MLP neurons of a small language model. Each row is named by its layer, matrix (gate and up: input weights) and neuron, and shows model dimensions 0-191. Each number is 128 + 32 x the weight over its row's rms, rounded and kept within 0 to 255. Numbers have three digits each. A neuron's up and down rows have the sign that makes its largest values positive.
Before each neuron's rows, "fires on" lists the tokens most often at its 100 highest values on Wikipedia text that the model never trained on. A number after a token or word is its count.

fires on: " Har" 30, "-" 23, " Par" 15, "ak" 7, " Sir" 6, " Win" 4
L3.gate340:096156133180155116089136101123106157130121122115156100136144156185095115143148103150136127129136161096123113147080090206199108178109107112096135126183132124106151122120143105166178109083170105110138122071114133163195125140071152186096124127222120082187139189110093122173124077135158113154188062135078103133155139090110078073131095130132079076098101163093143107131131119118092095119103126064147113152121124088099116165181112073116144144188086118107142131105116059176154079097097143129121148168157085076078139096068099096104141191145119137105141150157132129084107126143112107167
L3.up340:126092107127100092122133141178084086188094114155082143144168132117127077135158140118125118153130154069093145179160096187104104061131086132144114169181144103163180184149140114133172097095058140123182139108096063082091120111148150097084098127155117123152114142110153159099134157135145127125104143186134070155091101091115175163118067135106125142090083141079082093137128146111118086203112138140121091143215204123121110087111051111095127105121118096105149121146116102103110108115112139168196115128098102128067097057130146132123133145083206159120129112162165119182117095152098129156

fires on: "ar" 35, " Mar" 15, " reg" 6, "h" 6, " cap" 6, "rist" 6
L3.gate40:108089128120131081165095152085155152133167100141098078087163094106156145143164084108087084124160070087103149069079116142174130119127124115174132119100157070174100113120140124134158154180187174097103130178129136141178127127135139123053086176149176128146182180132137152133132132097138173129123135129110109149142168157184095179145115134123137108156094104126087157135079132161086117157166151143202149110128151152099159117135129183159125147146154050143119171166136127159091071153178123123082106168127136125119110143132066127178114185133169097163055228092115156173135159189113125112
L3.up40:116091131144063112126117150165141162117142125144165133112160144159051115098143140166100144119125167121085132093141111072196144103088128141095163122186138096137169191120088121112163064104164103193166161091144107114138149146116184114094116175163150167128084189127072138191068142153075093174160194152185111159123122204145105149156134119167111132130120048155133121115179164101080165158190146105119159122156173138147149143144117125134150119139131108083131140110110160136139119124187121211149149072122093135155111163163123114077143115110151111141161154115141070159093129076102080084

fires on: " Con" 29, "ens" 10, " sub" 10, "erv" 9, " con" 7, "os" 5
L3.gate162:160113129110116145108156081170114175109162098150133148122138118158105129110137092079156121125099108153050138117128161180091110153134099107125144145135121108147129121182111101149109134146109091193096129122101171118080098166162102148191115141125119078088117113048084134102097188132156123088099111094121108070103185094153116110054089138147135113062163087101167087081121062120130045185104101107092132134154152093171169167099101178166131158150203158140136135130142094061194140092080112133169146179143194089105126124083159164167126140123130154120105141160067141117124176140129151138
L3.up162:108109100096133136102129118071107105096110062077134097139101100217076145133178108162123087138101146118113101153129084165092106145098074073127140151122106131188166140151131162095129171137182130114131085157138115183068057115134101160155076097110160126085119108169029190131173152136130168149112095148117116149147176067151173154133128114089117148107105090109141159072117142121168132130129114089103135187113138069129131167101093107059127115107176152071120157158158154085127082091110116138137080152128101111143077142149145162126175182149097156106150087202104107101159170138110116149

fires on: "er" 26, "or" 16, " by" 12, "ography" 5, "ist" 5
L3.gate335:118083082097143120102145094131164081152089122151125171119149100125116073071152131107138142143145096091137111111151083139142098194129139119123107103197114088109157142178133114083093131088188136179118148162137146059089166129120179141087129093164109107177149136175118125125106101137139109154124103176062083155116159075150109155145056106199145062141099143136130126121163145161100123087110198091186084080161179117172134141137135150160119108135108155122099110158088102171111182133082119160091096139035137138161164152158145128175077089126110095160219128132125095152126133120080145094
L3.up335:132164135098196158156060119200085132119120145089176117123132128139117147094136118127035179170131185175178081125104106133135117024091130118114122062151096118118109089110137205158106111166132123152152180160135142082163164090161138146118117096061134137140110151164154136118108122143149166110157167103150108086119126102130171141128132145146125122138166087133129143105143125112093119159089076086105170150173108126162079041134073099115084111104123121098057143137142175131135107108146171147111182124099165146079064152143115130108084145174107094173125129125103100153097164128059117182

fires on: " that" 18, "ion" 13, "ir" 12, "on" 9, "ide" 9
L3.gate422:084099172112172086161158163098196118079139109134123145124155198120146079182117090155179140098079140079155094126139152088060196155133094115117086158111147171118129143077186155142127140133142124084148169102188101124100152125072149127115159136116106154107166130171123161143130146110153157161143146082060081049158118115130161124134120139132133106114191152140130151137160116154150121109111125176097159094112136059195160112133150137130127109096132108134139174097176143137095184142189111108175120174143148079160189150186144164093140093104084108074148191088097097086188106115127131109
L3.up422:093107110099180103091124169099099159131103114096165180133142201065088084142147113138146136135063142122076155173181118145142088171207094086121101129087085125137129119086129162162102199115131114154169159159145181100149161078103142106106158133129128094108078138114165125131101165112081064105113148136091165143146140110200090108133135146093140138159106102119136053099190118080099057152151178158092109088156127105158127126175125181124093130173131078118156184114165094124162150117156141158132096156132191122127160118157117161148115140112168129178122131087172127148087159075147058119

fires on: " At" 32, "and" 13, " at" 13, "At" 6, "ut" 6, "ax" 6
L3.gate502:170103169131135129172151106125143157101083136110188111108121153177094115100120130106161112099080120143139117130134143177114183105139116148180136100138089120222131113125081185157104163132143197153083108129103197147174133081092054182161123113106195117147123153129101111120128079134201157104110074087129060112176157106158106115102114124103126082202167135131137096125152120107113173185087124112126133097087140126148169147165123104178091097142177115170110128095088055133139130135148119136068140145090147137105140089135117092146129127110062091091118135167100198099169144112096176186
L3.up502:147103115128067128099113188100144143129094157059163183083108118143090093126160132077140106058109148175096138173137090111107116150147106133144155116207127165199127127121133103177173176161137112108142111138132149184100082174119132097136144124148136173124130125158145147143126129104143147099113160092152097100087084110083126103143084140107103059161171144102113090065133147135087151112083150156150134150101053148133194172116114122087078161124202102192079183119119109088192083140143150094151116102091119132086159157128086098053150113057100112128098114074153136134145123080126121099

fires on: ".\n\n" 24, "ul" 14, "ar" 9, "O" 9, "i" 5, "r" 4
L3.gate165:096171111124141170063038083101167153186141119136138132083119141113102056078107126028157134102168131142095141082138094188151129127158112137116120103184131092090129185176142112119108109105112066122124151093142138191171123148111096122144146123125143130137173158093148112154124102097119148106161155162115100081148177140188152089127144180106116130146125164103112078075123133136107134160160231173104147070185142047105135111100143128114156146170097120103155139094170120147129153119066161191164162122084171125164101131150131156152145180123151165124176110121108093099120151117107109101
L3.up165:053200130125094197070073096128100135168188100153142110143108134137102118063156176049140140030123156129165159136124103166157136171119177154066123120125105117132162171147191119147101188092079145150122091103099095137211151078092109117098121092146148149171150119110144104172147119102138151094149133103120081139145138131166137149167144132131159121065079146143115135069098110090070097162162146155038137126119115099130144116145083110144157147140103117120114174162144108153112143088093142171140125178129145123111156127126108164111174181138141155096156125147150163083151152161058131150

fires on: ".\n\n" 91, ".\"\n\n" 5
L3.gate495:156169149156158168093065169101159182140097085119165100191117127115128125072115136065202075103119104164111139146133194192115088125110084143139157126179155146114137142080088113069136139120081094149104095110142142141099125130122040166174163199151123111172111100119169101126081111120115133124107088128127134133093094153193144069093164126107137131097097177120105167131086141068129106120163122103132079130134123132145128120068156122156145126168120189082133098121121093133102178051112112155131045150100105117148196154053093090106134127143147150142130140069139170142134098119125135102
L3.up495:113087178120125114145117090102084188189147118087124147142111136089143090095127112134165045120192139151127093083126168161156088151138076169124087189122192112093106154117111159124085108096117034098101099164125142119077105142124090070180134171063136130136104110041175110135113091122093133085113123093093131121140078063167079103099191134117137150128106085128133101118157165081123132138081133153120084164092122124084157120126169120156114140166132167125117077113133103161119148153162112202148127164123129087075157154120065154150108171118100145121199168112117140133124171105161136133

fires on: " Har" 30, "ar" 25, "ak" 20, " Kn" 13
L3.gate445:142119153131117065143098117148141109147155186165110118136137120179147128195130115228125149157140112114095142202117161181113191092125088185138147131090123118107174125078112105071155129109170133107031080086127115086189151139128136177127119190143115105112135119091088139111108115130136106093108129166159152176092127191149140149144110121152062089161060172143113123116047102117164137110091124151118140128097113081152118114117130080126079149184135091106137101064152136120107177132051110132155073111159178091136113077138092126124110131155119126124147174114106114128079087079092120089
L3.up445:168155106112102086138154099123151125128150133120152105160165129090123154144061124131176071161096158161127150154096053129103120154132123103153115105209050138102137143166136119128095116170141143137131067123157135152102140131125100176117092105145131190103033172076144133144082099132099155137135100138081078125130166132158157141080102178159125111149115094113169138171127096145097166182123147080128147150162153142059139211130183080161077092130140091125119068141115212162133141126084165167097091142064143150085153108170091148131122146069151067135129156157145112106078136156125166125

fires on: " in" 47, ":" 11, "ed" 7, "os" 6, " at" 6, " of" 6
L3.gate418:150190111129130167154094164211142086136108143164136113080101127111202136120156143119091132089134132125095142067149085111153112104121105140099124119171138137118163130156046127083154102142164178110170138091074118055169108130164127125058145099170148137072150096128124071143104118129182104080118141113185153158133119173143091152123128131087129159157124144146124122172139136193164164152096105132128084107122082067075083107130107136127095097131150112069169085124057156114112178110115167146139131119153182181172097179131084162184080099117116134161181119079106147124130195165102095129
L3.up418:132128095097156156111097101130106140110168102172098142083085185145176130210146135126129100127120115134100114155128122148087128060130144123100125117190160177097136117151077099153087087176152122097160128150089179056099109132191114113133079157106165082099168100088176139178171108088124103069079137138129086111158131113114102174146119146108185119101151190168124160041168119124105159188121108084166127088119100124095109174061133081125124120131149138094216133106144097124095150154116146180141163105130154133155139167144063175138124111082187088140133115090124162168136104127139122179

fires on: "ir" 11, "ar" 11, "ad" 10, "ater" 7, "hen" 6, "ft" 6
L3.gate339:114144147123212112096125194105132120123084125149129152125127120140119062129189119194100136138125106069148102131176082165155162110162146166137164176044109130147179130139139090146195164078141114096133128168192112083143092110112091176104115104144150103106107134130098145160138151163124171158139128116147146065101126096078133076117128159136211139099158172121131122055093126100135151073081111119134176140130096057154142103199142151067153158132125144094151092099172144132115218171148126145099100147090119052120133116126113136108168094157076163140144153129111138150130120177137171148
L3.up339:140151118185129156088138134144115108145147093168148131121137171109130055177125172158125083114194172137132202167127134193124110088108087124147085191091123123153171097063116103105188185162129149067120184147156129126083128071185140160140144156150123111124123074138159134154144177133074107156155104158090183075122106120123109104134158127136054168135090112134179100084146116133128166087066102126126098121133114115143146153145140130169075087130139090131159062118102157052146150081157129152175161136104132127097111098151081142107226082172130120113153185155127133125107140102137156123

fires on: "u" 16, "on" 10, "ak" 7, "i" 7, "g" 6, " on" 6
L3.gate320:110103101209095120106143192117110151115216125085110087152147128141182090164136120114094101072101105202083148082106068122152132138182125166147162109154070136137170105134156143160090131126136137120170094180137186206054125168125154113149145106141111117123140136102087232127151098147094112102108105189134125109106126150092166106117068087131120151186083116109174150159134152170153126119149162190153076165092076135142115102132158140117104087123129136121144117149105143141138108162125112099134108103156138096127192078094149137075123177140125089137159101162088121117170138128121200085
L3.up320:108167124129116109141095138096115096137137096080117085072158125110160118087160125134125094053115160170030170110139145113114114074204104188158138148194103087139111084116171093186078090113134092117152087091207117107160156105043108101103144111160094115180117121154094139117153107147101113129177128132152126146098072159169129066123096119111137127093118123151125124157146145131088124095059127141101134172113078159155164101114130159095120145158121110107102159067155194155114108178159086078096128180148088072133104083155145101103186085154108127132166103130116136128108070117103152113

fires on: " cont" 38, "it" 11, " several" 9, "ont" 7
L3.gate99:100137126166094124116184147086148140098165153156127093051123166132140113099145118121111119063129102110139163147085075169157148167184141102138073168108071124065148096130177121127124145093157134161137129129156152122123134120156094150176073064095152162096142134196108156152100059143097075075168108149104123131099101140141153111157126126085128127093098079175160110166135107118046111132136086127163068129135060102144102155134108111156145088092140074138084137092137169093086073190073152136148111129115120099116132135161178100164170121058125196104139161122127110112042139105159132104
L3.up99:187141205161081141117115104106072117118104119099119088158134146164143106158157088190078110201111097127122089139140092174126138121121094195158162149158136135121104129174162191089142135150131101150134149083128121150139154110091130090184142093112102144181113143081127153136103126141122148124142179107099180047181141111180138135146107149105160130088187080189141147160140118141141141192121122031173135090198126150148146137157130192169193128123102115210065114129168159102117114143164141126068158114140134142126126113136104080132138160083151127146124107122152171138055159122108120093

fires on: "ir" 27, " On" 24, "On" 11, "l" 7, "ew" 7
L3.gate166:100146170119055102150086144066160194115161127127172093126101113121135039147164160064184135119135114115112116097095114130134129170125175151088167096109111111105165134114130094100143147158147103214125125126095178127143151194119163113143117120113098065099148095156119152117110173098160135130150085110107198152129081131156149120084156108113115120127170145140193154100107173084158132076117139106045182122111126134148153081149115080099123158131170068151140132141112106125129081132102133169146116166128192067108115114116076053145144164155138100169183102108130122154137049112063136111
L3.up166:149145112084115105178128139144210077123157130129118125111154079082112128138071126121147107069193074123115173167143140179125187128148140093145141130108178153129179096196112136152094097074100170113151128149153126121119163151157103110127115091103158117100209148149181098075100104117114081109115059102156106142108140148074161110152132089135100160121132142086115064161196180144167140112172082146107163119054093134078115145141172141160153167128183118126128135105067122118155137118135120146165121152107147071178186048141138098191109133085109108137174132154118126166159141079123094133

fires on: "G" 45, "g" 36, " G" 13, " g" 5
L3.gate123:113163102086093099087165074160098101103103104137190128169114086155108125152176144123144110164175146121138119176088124158056105183107114122113163135124081109104138079091130118188093125099134108101090090120126180119088091133155055066085174058139094097117101127116149169114127147153114130066181115081085114078173158119132082129127058122143141206114105122142150157112062105164087147137182081167192167122083146170152114119133119093135119099131148116109084118154065116116117119138070115130130144069092129109107103190071130149112152131083113112126148126148102133160140130041129118128
L3.up123:083133142139154120170083099126139174134091103144080081129094124067069131152145090118193121086087132110146083079118115145194103143152067135120184139188189068162125109136108136133106130139107156098187132093170111143161166130163114161201117182162112147182159077065136149124136153122143161135185125124142082121153121144094151140114097118126111110107098178123125127134100103125129144167100161105090102158117109116063177148094137118126169182164114201154138087132129114125152171122170120116123196108060129132146098059097163157136062073124147061113173122170162131113166124136162102093

fires on: "ay" 15, "í" 12, "ail" 11, "é" 10, "ember" 7, "-in" 7
L3.gate190:118121087142144118124150132137116141119132147098041113143097159178059174037085181071111138111132113109138157114110122183092110123065184123167160153144119178116131172128166104105141173123058121115153092111190107148115183099158128068041119113163108088140126160114118137127137098141071106140080145073074079195068144099181166183123178137114178086095140164114136095112181113189113061145124136133174128095134126132127124143147173169113174118098148130113102088143143126119160129092109112147131106183105165109153085128162105161108151134128109090130117133146145134208124101141118148141
L3.up190:145122102129159183110160065083101162167133152104048149109207139160083156066129149115096071098181196147095141156124118129148108120046172083142173064202097121161079145107132153112192122172112087124161148069091160184138110119123137172080163135172123148163114146094095110067135139129093136130149136072122124119137146180155099163119199140106147108125124109175124109084136129169153082189154151144079167102177115099083140079068158139136131106150147101124155096119091139171130130152161119129135131110163186150130104147135135169132130115170161122157143124133098128081120134122080155098

fires on: "," 15, "es" 11, "iv" 9, "us" 8, " and" 6, "u" 5
L3.gate188:151130111118110133111172086100143159152128071133120102162165150127144140112141220148133071155128121179154164145096106157144141127114087119164213103101131136066156090143154143150113112097109106105060143143117088117172079086087161081119144184143111147109098131069167082155105086103099129115096101142155124161118138081133177101112172155078122136128125147118102216170108185112153163091124157121145099112126110146106066185125135117101124115133175096083098179146168142136129162074114179118114176076097138149148201100131131116170154085103196094163121095111110132134136203175186138175
L3.up188:147179167065102119118125095097106102125144187127155118153169138175113153089127124160147112196206124222102132157134148084169114153123065168134151132102094140134134074081156152104137141083116138152086114121151134139159165155178158138195148124121172159131061124143125091122085083145106141122123099116085116101094083089145148096145096107141186122153129119091175201166114142114094173118104175120070079161148149133141121139125126091126168166115114139144154182173144092176174102188110104135150180137149179157129134121161153152170136138198136060091066092128142193125110113136083118114

fires on: "h" 21, "'" 11, "y" 10, "g" 8, "im" 6, "ic" 5
L3.gate352:095160125095168135089090118094136102105084123126136138201093137120197123107148127120168131100121191089124179092146071094123132159153092114133098187084135154094105179129144126146099144123109172161149143115188090081151137197153180099144112138163152100131122079081144127098088150114124094036106175064077133115120164106132100117152079098118113107077113105106150169092172096156102160143197127106175143105128139112169194139110102163134150117137170112112136098147163102157147055120120109126134229114130167170062146142147165156104164112143138129159094118133193134185103104128097153101
L3.up352:159081174149134050145108143123107115115106147127088109116131143088133149114108125120149103083133193103128157056164131153154122140136096135165103128147138071153088144116106125155089100150041129132074141165161159130136127190110130103119138124137135122156159142147052135130136150134037150079081104116120198099102141111170060129116103101092094142114103102111146125120074122146185120126132113075133124128177114180096114195162175052107105070111126077128073153110083100095067111108159099179123126188102119123095218109109134124153169123159157109182173147105164107160132098110086159136

fires on: " Man" 37, " Sam" 18, "ik" 8, "el" 7, "p" 6, "man" 4
L3.gate408:121156151146115143131107135166059155124117080108142109132156088157169121099100124156090112187074140100217161152179104101125095090157164176128176098127182113083104154110097100095197113150130120097088181092075169154141104132175090140074165094181145122130080120075138132143051078134124132153122177088104100112180085140176089102137182145120110122065151106084072125093135146143151157140174091157067084144118179130138140136116151122165127136132136123126136136067190121162149121172127121125162150079099105114127167076085176179125122115124141086118117147147168147110154153093101082078
L3.up408:114113110103142144113177193191086136163083156079133115130128095161135073161180117152077175154129178100175103153165113098150088119155124188129128123146160131157193134127114119189181111175161133154094148145104126172148083133082163168089175071192132084128131145190114124131151155156127144086099107170136135092172118097138105100118136117108139141097203143109113151109110080129122136146147083148105131114121131121170160113074126140143173141180120172100158067127146126112099147150096175101096152141135171095076083069125112149121120174134124113162062127156052127085201172117186149185

fires on: "et" 15, "itt" 11, "ett" 10, "int" 7, "eth" 7
L3.gate269:118105151146117112118101093098151129095083095024134130117124171186111120085159145143097153101086165159144199094171088147101171111175136118162099171092094134102126157120137119101190141143134137100153123075128152110129122104109113159114128114074202111132096122152140148176108118099130110093189102111106104092158145029102181166117109168152151154103157127115066089093165126112156111159109142125182083088131127175082103108156141158141112141038165100157158125145116125104131123160111117092143172092158132163103090167123133150122133114026119135116152050147068135162091080127136075132
L3.up269:065148106141094100117085176171121125130159124127128127118162105147108174177137168107188123170079161124097147139085173196077099045097124129125126119135155160119096108142135153047118104111130159142133121131108164150112076131142133086079100133127119105091134186118096152123078112111108102115114104097137146168109153123195221140165143120078060113142111075150140094207089178175108097138120177093123149095114154165074133159150142080125142061142114112156160146186155124121157065117151122229133108113126081130092147134125129059142135104151121142137146156109082122100110122151066125124

fires on: " A" 56, " a" 14, " " 11, " One" 4
L3.gate410:121153147110144155087135162121174094096063105134158138126094094087128168138122178120141154118158060170092135100159116090102095113146110101074109194116113064102104154168070085161107127152083081171159142160117136093123145115142140196147096095149158205130180100064112121099133110141129096109156168173108082166131114112111092132130152130080178132114197172109099134116082115061164112114104134099163086179153153110121122124104106090084120128152099100132075111147093111131143198103140149171141125065077168080118121154122103124123107182132194100085158110109177163114069118143157191102
L3.up410:105067154085144121096122105124197149078144130114197182151082126167070124193206113135129139155120147161107239130169094053109152156126119123115209154101083118160130211094130076075149129148138101124108096140156134156138135162106140171158100158050155141133147146181112146078134157064137161129128184089115157115107118075134161181164140160103114148072181118069097109123108100104162077160122125107145176163143113108115152138103154143113156122183144082086103129071122104158147126103159127115174108116072122131113127131113157125120116173110138139154130096125117116132103108100159147118

fires on: "n" 34, "if" 21, "est" 17, "fl" 7, "f" 7, " fin" 7
L3.gate15:095175068120179121131108148074065145083179108111134140152141097130157147116116074193108137123148090126118123183105133151073150162083185113053160103140142087122127169117154125136153131173115136080084094157178177090136109135159148088107098174082140130032110147104201112130167107124117122083113102126120174102146088161113179121078132140117188064102048131123123142097161091117194090085096099126120125124144128077101121159099117177124151126172110108140113134108088131088125188142186144114122102106127112163176062133112109098175175166105126142130082101101112138091136111102133079138
L3.up15:188163130096154141129091059114134140102088137109155097184093133139121111096168076126128127121123104051103126117100176126137126139056132112096064137106144109120162138183136133099173133162149135162144082152127114096095164134177076135154152165149165103154155105136079180151112055126135080100145085109087136138142153095136165137150111167139146131115083052159140150114093155164138170045132080164103143112132137141139173091096106142149148098135117145145023126138144093125197148149104107044133157112127104163101086123098107154129109120214156130130118153170097182137061153069130153137

fires on: ".\n\n" 63, "." 36
L3.gate235:139098130102139117108073134160118144099141083059111131109106134126134117085113119110102066149183154106130124129104120133099144114076133121128110169141137088155134138146095131102131164164091087109079116105113193083117121129120060112185146164122170178144128080162125117130125028105151198078135115119067151157077087134164114111108219118117108129093093145141137110055145100070114093126112123127090102143115194123081187120108136172124139112135120187114134038156173141160065200119150085136105118163121067067125151134089129172149101129176119179118151101119117106159092133140127091094
L3.up235:230086173119152078061178107144113159160125092096142133152123102115096069080085112097181121102153132116109141135129116126126153125130097150122079137129174158092096172090150139148164143137076133060102099168171144091089126134151085121099181123100141149115150097108174114121095117123100168117113169180133133115115164097143136110147136143166146084159146117137145139085111167043117119124183140162078088164186101142090170142133103142182126110144173153132082102158155068098095082091166106124123067123081178132088210103072125183096081107124121123171128151080103153142135171168106109102

fires on: " red" 18, "le" 17, "ale" 10, " black" 8, " Blue" 7, " Red" 6
L3.gate377:124081136108138151110083144159124154137159127125181171139137150115158111162105105146172094120102136100137104152119100082140137120110154124110145147152139116096138152082157088149105119155152111121084122155101149110090162174114098099124117090185106120158086121177094162091154052095123114136072132089146120198111112175123079144114215117057132090185123095156113126104158163115109129079104086169146117086187078089109114064124132076152143118132070085078165128164077086122138064218128108078154132089143122191146141167081144080116179122177149127082104115129155133186166124075129165105
L3.up377:116156091121117127145140084099207100095143165068172129217113169121113079174079118132077117141114107122117156165117186145073101093180087112142117082138105126092144147083137133150169052122131147104105135164137140133109161102110082118098127150064131177135069148191149154126107148178156115101114116169126140104167081173143079105120156081154147092105143082143204124126145128172164164107123101142112149114104101107087189160186117096065147128127151181124076152112114136138088076115208113113139168167116150142081140085186112127175116088166146104142085081087122140157115121127125147128

fires on: "ian" 25, "ry" 19, "ip" 14, "ier" 7, "oy" 5
L3.gate309:138144136161160105163072116114118170077164143102089146135092115150120157092133136128125183156154203160162096118098112119125105164115132202115082141117070130145096110095125136136099099127120186143150108145181152120170138082123137151083118120121086168119093162176126127174205178107120129109142117131078066133086133129154131085174186162124147060113137072144091123120110052140190075115135135078187121111129189122191119108095162128142123097089117168154150087152163111139121141182100094088049154131073116098097114131167098101088158097122099087124197157110129150169076121114112098094
L3.up309:153153173120153154167061064090148176102173066135118057083123078123139134134243177154142096111103164089110118126166145097103069118089184132136091116114111189156090103118132099154109137164204106130121074113148143110093129120114110189077171164153065100111131098191105120130130157128111058146104117105095073138135136145185144133126085094112088152120133140114163131094159097120128099113095149164115195127123123143107079137119105179145133076121121101136109080119091119084105132122166127117144149147079134119079120194169149161137149164084131107166123127142163191134118158068103121114

fires on: "s" 47, "m" 21, "0" 14, "k" 7
L3.gate152:121130098141151086065120173173123172099127100153163140121131073098124142130148118113086115115147128108096113178160150151101083147151195092117100143192144076089127213160148111091118187105159169177156144097099159103152122105186074162122136086154132137140105113089130125097142154142089165101142076154187121115139076139113073151107104104135109154088190089130123152127170174118124126143133117065134143099093146095167097148166191115146107116081064146140153108087085158081108103050129124125128110097080168111126138145168186211162135184143120146126189144076109153132129055107114141127
L3.up152:116120106140151035152122141126106178135127101143167115105140144080157130209105165111116113096127160208115110124140150151108179056136102086111127076116166139088186108134124139150091106112095097124102142114162144096153143065197131150119171147123142143105126145159224129138165125094125133156172145138144152150087195202081118177146118109193146155136104116061100096165086100148177137125108114124071126069144140187107191139114131179126169160132121192050101122161112137112154145162132095136152138113121137187079152090091160119126122088102114139095176133151129181118103109155119114105

fires on: "le" 27, "che" 19, " Che" 13, " le" 6, "ian" 5
L3.gate286:141130176129144127138141094144114155126118103097136104145105077179041208140142157140117157128097094143135145165145127201138079101086085115133111083127099132136084098119086101129070069090122128122153123120112174121111094098118115144111101114174167120132112111117150149054150100109156157147106138100180174134152127103167092114088137170126098112152121084130118082088146097086112083180122135137098101120193122135117075194121090125144137136156124055193143122096175098142101161156078107161065176051103134165086134149110150074060132193126078091094176126140124163094127149128162171076
L3.up286:111141110133143122138131120134136200107108074200108154133143096157096103130098146079121126122091161152096094128144132109131095114083090083158065162127104156138136147105108089210194122150137158147104139128153148105091135145147126170159113183159191121144147165142102144162153148118120155144161143102141132115175130185140124092176045076089130160114099117082105078107214079120112076116116121075162152096123181087096158135145144093120142128117189102162102153104127078064190115043153129168087076152176086126163079115149142146077100072103146166133115092098159108123118136114127124181

fires on: " sh" 26, " init" 9, " part" 9, " famil" 4, " public" 4, ")\n\n" 4
L3.gate51:101140116170076108114202151121119182116069143131149118141170110134110119136112126180113109167103168145163088086107173144193076164108156139064105125156167152078066091148065063125174150133141069109103132157157134171105255098197123126148162119122129090103111106097100137167162077144119105179067091145125115137162058146080151173146081105143186163109142143145163136095099152193116090168107107143144118102158093068137140124138116131114180142162125106137116099141142143111158117105156160155118167174118092157147140143144136116200120134105116120140150143182132153143128136137124141172
L3.up51:025116119213053095101137147153113171115171183115122152081160076166089128171127090167155113142156122090112126107170119135163101092120135115112156123090155097133068180127138101167141140095160120137133144130150149188110118127189134165204139132119065108121085113137116138179122122111152091115104100148129175135131099076131113154089072183152138155120123135113165104131148144152127118142105120039185143114146083164143091193116128088115147136140153078162106099116118065086070150161150152114181137143118150115154110181125110077091222135109119149127178130156097158132166122154133129181

fires on: "a" 19, "ar" 15, "e" 13, "l" 12
L3.gate355:117173136153138151105034150183167131159128156184152145117114168163180142105119149173094132121162151180113190121112115167123118054104122086120142049185189065116076159116128115116218136094180135146174132128141129124103168087140120156160121197180135189076111115120094159164108113148160087079161085145094114108099091122110098109118072115130156104149062102077129158119112070099195117146116156117116119151102131165158170100096125144108122093159202109137131159150129128135103102138156136172126164134105152171135121146145136164120131104070098124123081112100097155162135161162181144111
L3.up355:176137140101132144098143103144117188147161113187045130106186155099136118157163100105190131130100142115101098130060138110103156065111082170114056125103072160154094099126067110097183099149135135125136148137167161123140188120082118050141158139149104121156157110121131105100124156110140191124056151207104153205140189146103101094073116093124093117129160133101128122128127103085171130154116182129127153166108163165111074132141139101155098132108132132116200126112137083106135099118085134159144051094138109115155160091131107059092089131115111139106130153199129125144152157083140105087

fires on: " At" 32, "at" 15, " at" 10, " ac" 8, "At" 7
L3.gate25:144128146079091147086183136096120163098131058145168182103065090105136151130169088127139129132142174166133142133124118169145187104161112132210147106152131182177109157130151161139148065113166136119131134110104123118176123155115089128145141114119125100112171162117088134158108174092099176067128109036062188166100052131088103182126162171080170147106087125131120110078157127114131125086147136099163123115085133119203192132127106143120114113169143117168166115084086079175112067115130167125105117105155171102164149129071154102130131133159084125132121185122164142161140089093115106088
L3.up25:134144111097134170072146107125120101130115135171164156114140069085103149086138114072168078134090139155081154116077123133192209074150154113146118101119129118165049109068121072112103108086126168082150149114106198135121140134120083126113152120143099143165133148126133166144083109130129156137147149105083237124145074164125141135085136109133171057120110092156132169140076127117170140149130149102121116096119138077133179167133065151162112133136149112128162078165071125083117117150121147112181119119155101089133087201116142107116093089189139165185147112191165089164095114119109165158

fires on: "om" 25, " resp" 14, "ist" 12, " inst" 8, "st" 6, "ff" 5
L3.gate94:131110158103142169111082120080107153098112173057101097142134175123103165167127092087116112122083150152172120122173065103154194131229202118114146140163144103160129136096153128114132095112132093146110103118124129094137099144168115099144123121184173093059134122166141150172093122089036140142140094072118147145151085143104119107110139118114106143118156097095128151119091114102113148170131132143163126104131158095084117093131093153154135116162138148123183134167150135091185086166146159132150114148125189175119143091145164068077175160103042145152093141171103144147107173092102140020
L3.up94:114150163122124129193144130077130114126134145139060111117221138149167148159093123144092150116131173040150101104143178128079161119121068228168114159107167118158126138135134178160156167157164082141090112149124144125133095111146137132140156124159110086151087142108100076130139122071134144100142123121139140152207145099120114144129053127132163152102163068113108111114131118117090092199108092139170114123088161137154191122085124070170208221176169077186128154172135107074153138113113098103105134136108140089116129133178176135153143078106122152136112153139140163097145138114107129142

fires on: " le" 20, "ric" 19, "le" 14, "ial" 13, "al" 12, " we" 9
L3.gate194:098121080126104181107181086159091116127195140106114068096174144117054130179147123175107132124120123146117092068115101165151150093074166176137137127150057094077121144120109056112120118143085147139160112147175184091132152144105112157176103130123156131135167112180128115153153113095123097144128159057094150167096099153138164074117123091144183100131104127052199143114149110121132094127109192092105110179126127166112089109108084135108147136129101073130164138079149131174138094149094090100147160094148115186126131136089069130094136125162120082108178149183100135079122116192112089183
L3.up194:123166124183087151092173116067110150140116100092096134138125139110147153123101060204114121082075105119131156182129137110160108121108136141120140164170128131148165106211106119097122079148101116122118127094180141136152141098100111188117133146134138127147080075140139102090158178059149111068130081101081065128066073199151151125132155159151123122112079103158126141112120074113122144157081100135110076126115085088176103178114130140099114095103119079109100150108122120161149145147140139113141096084124061107197104179137154150108101119178058161113067081178114167171141074085166107125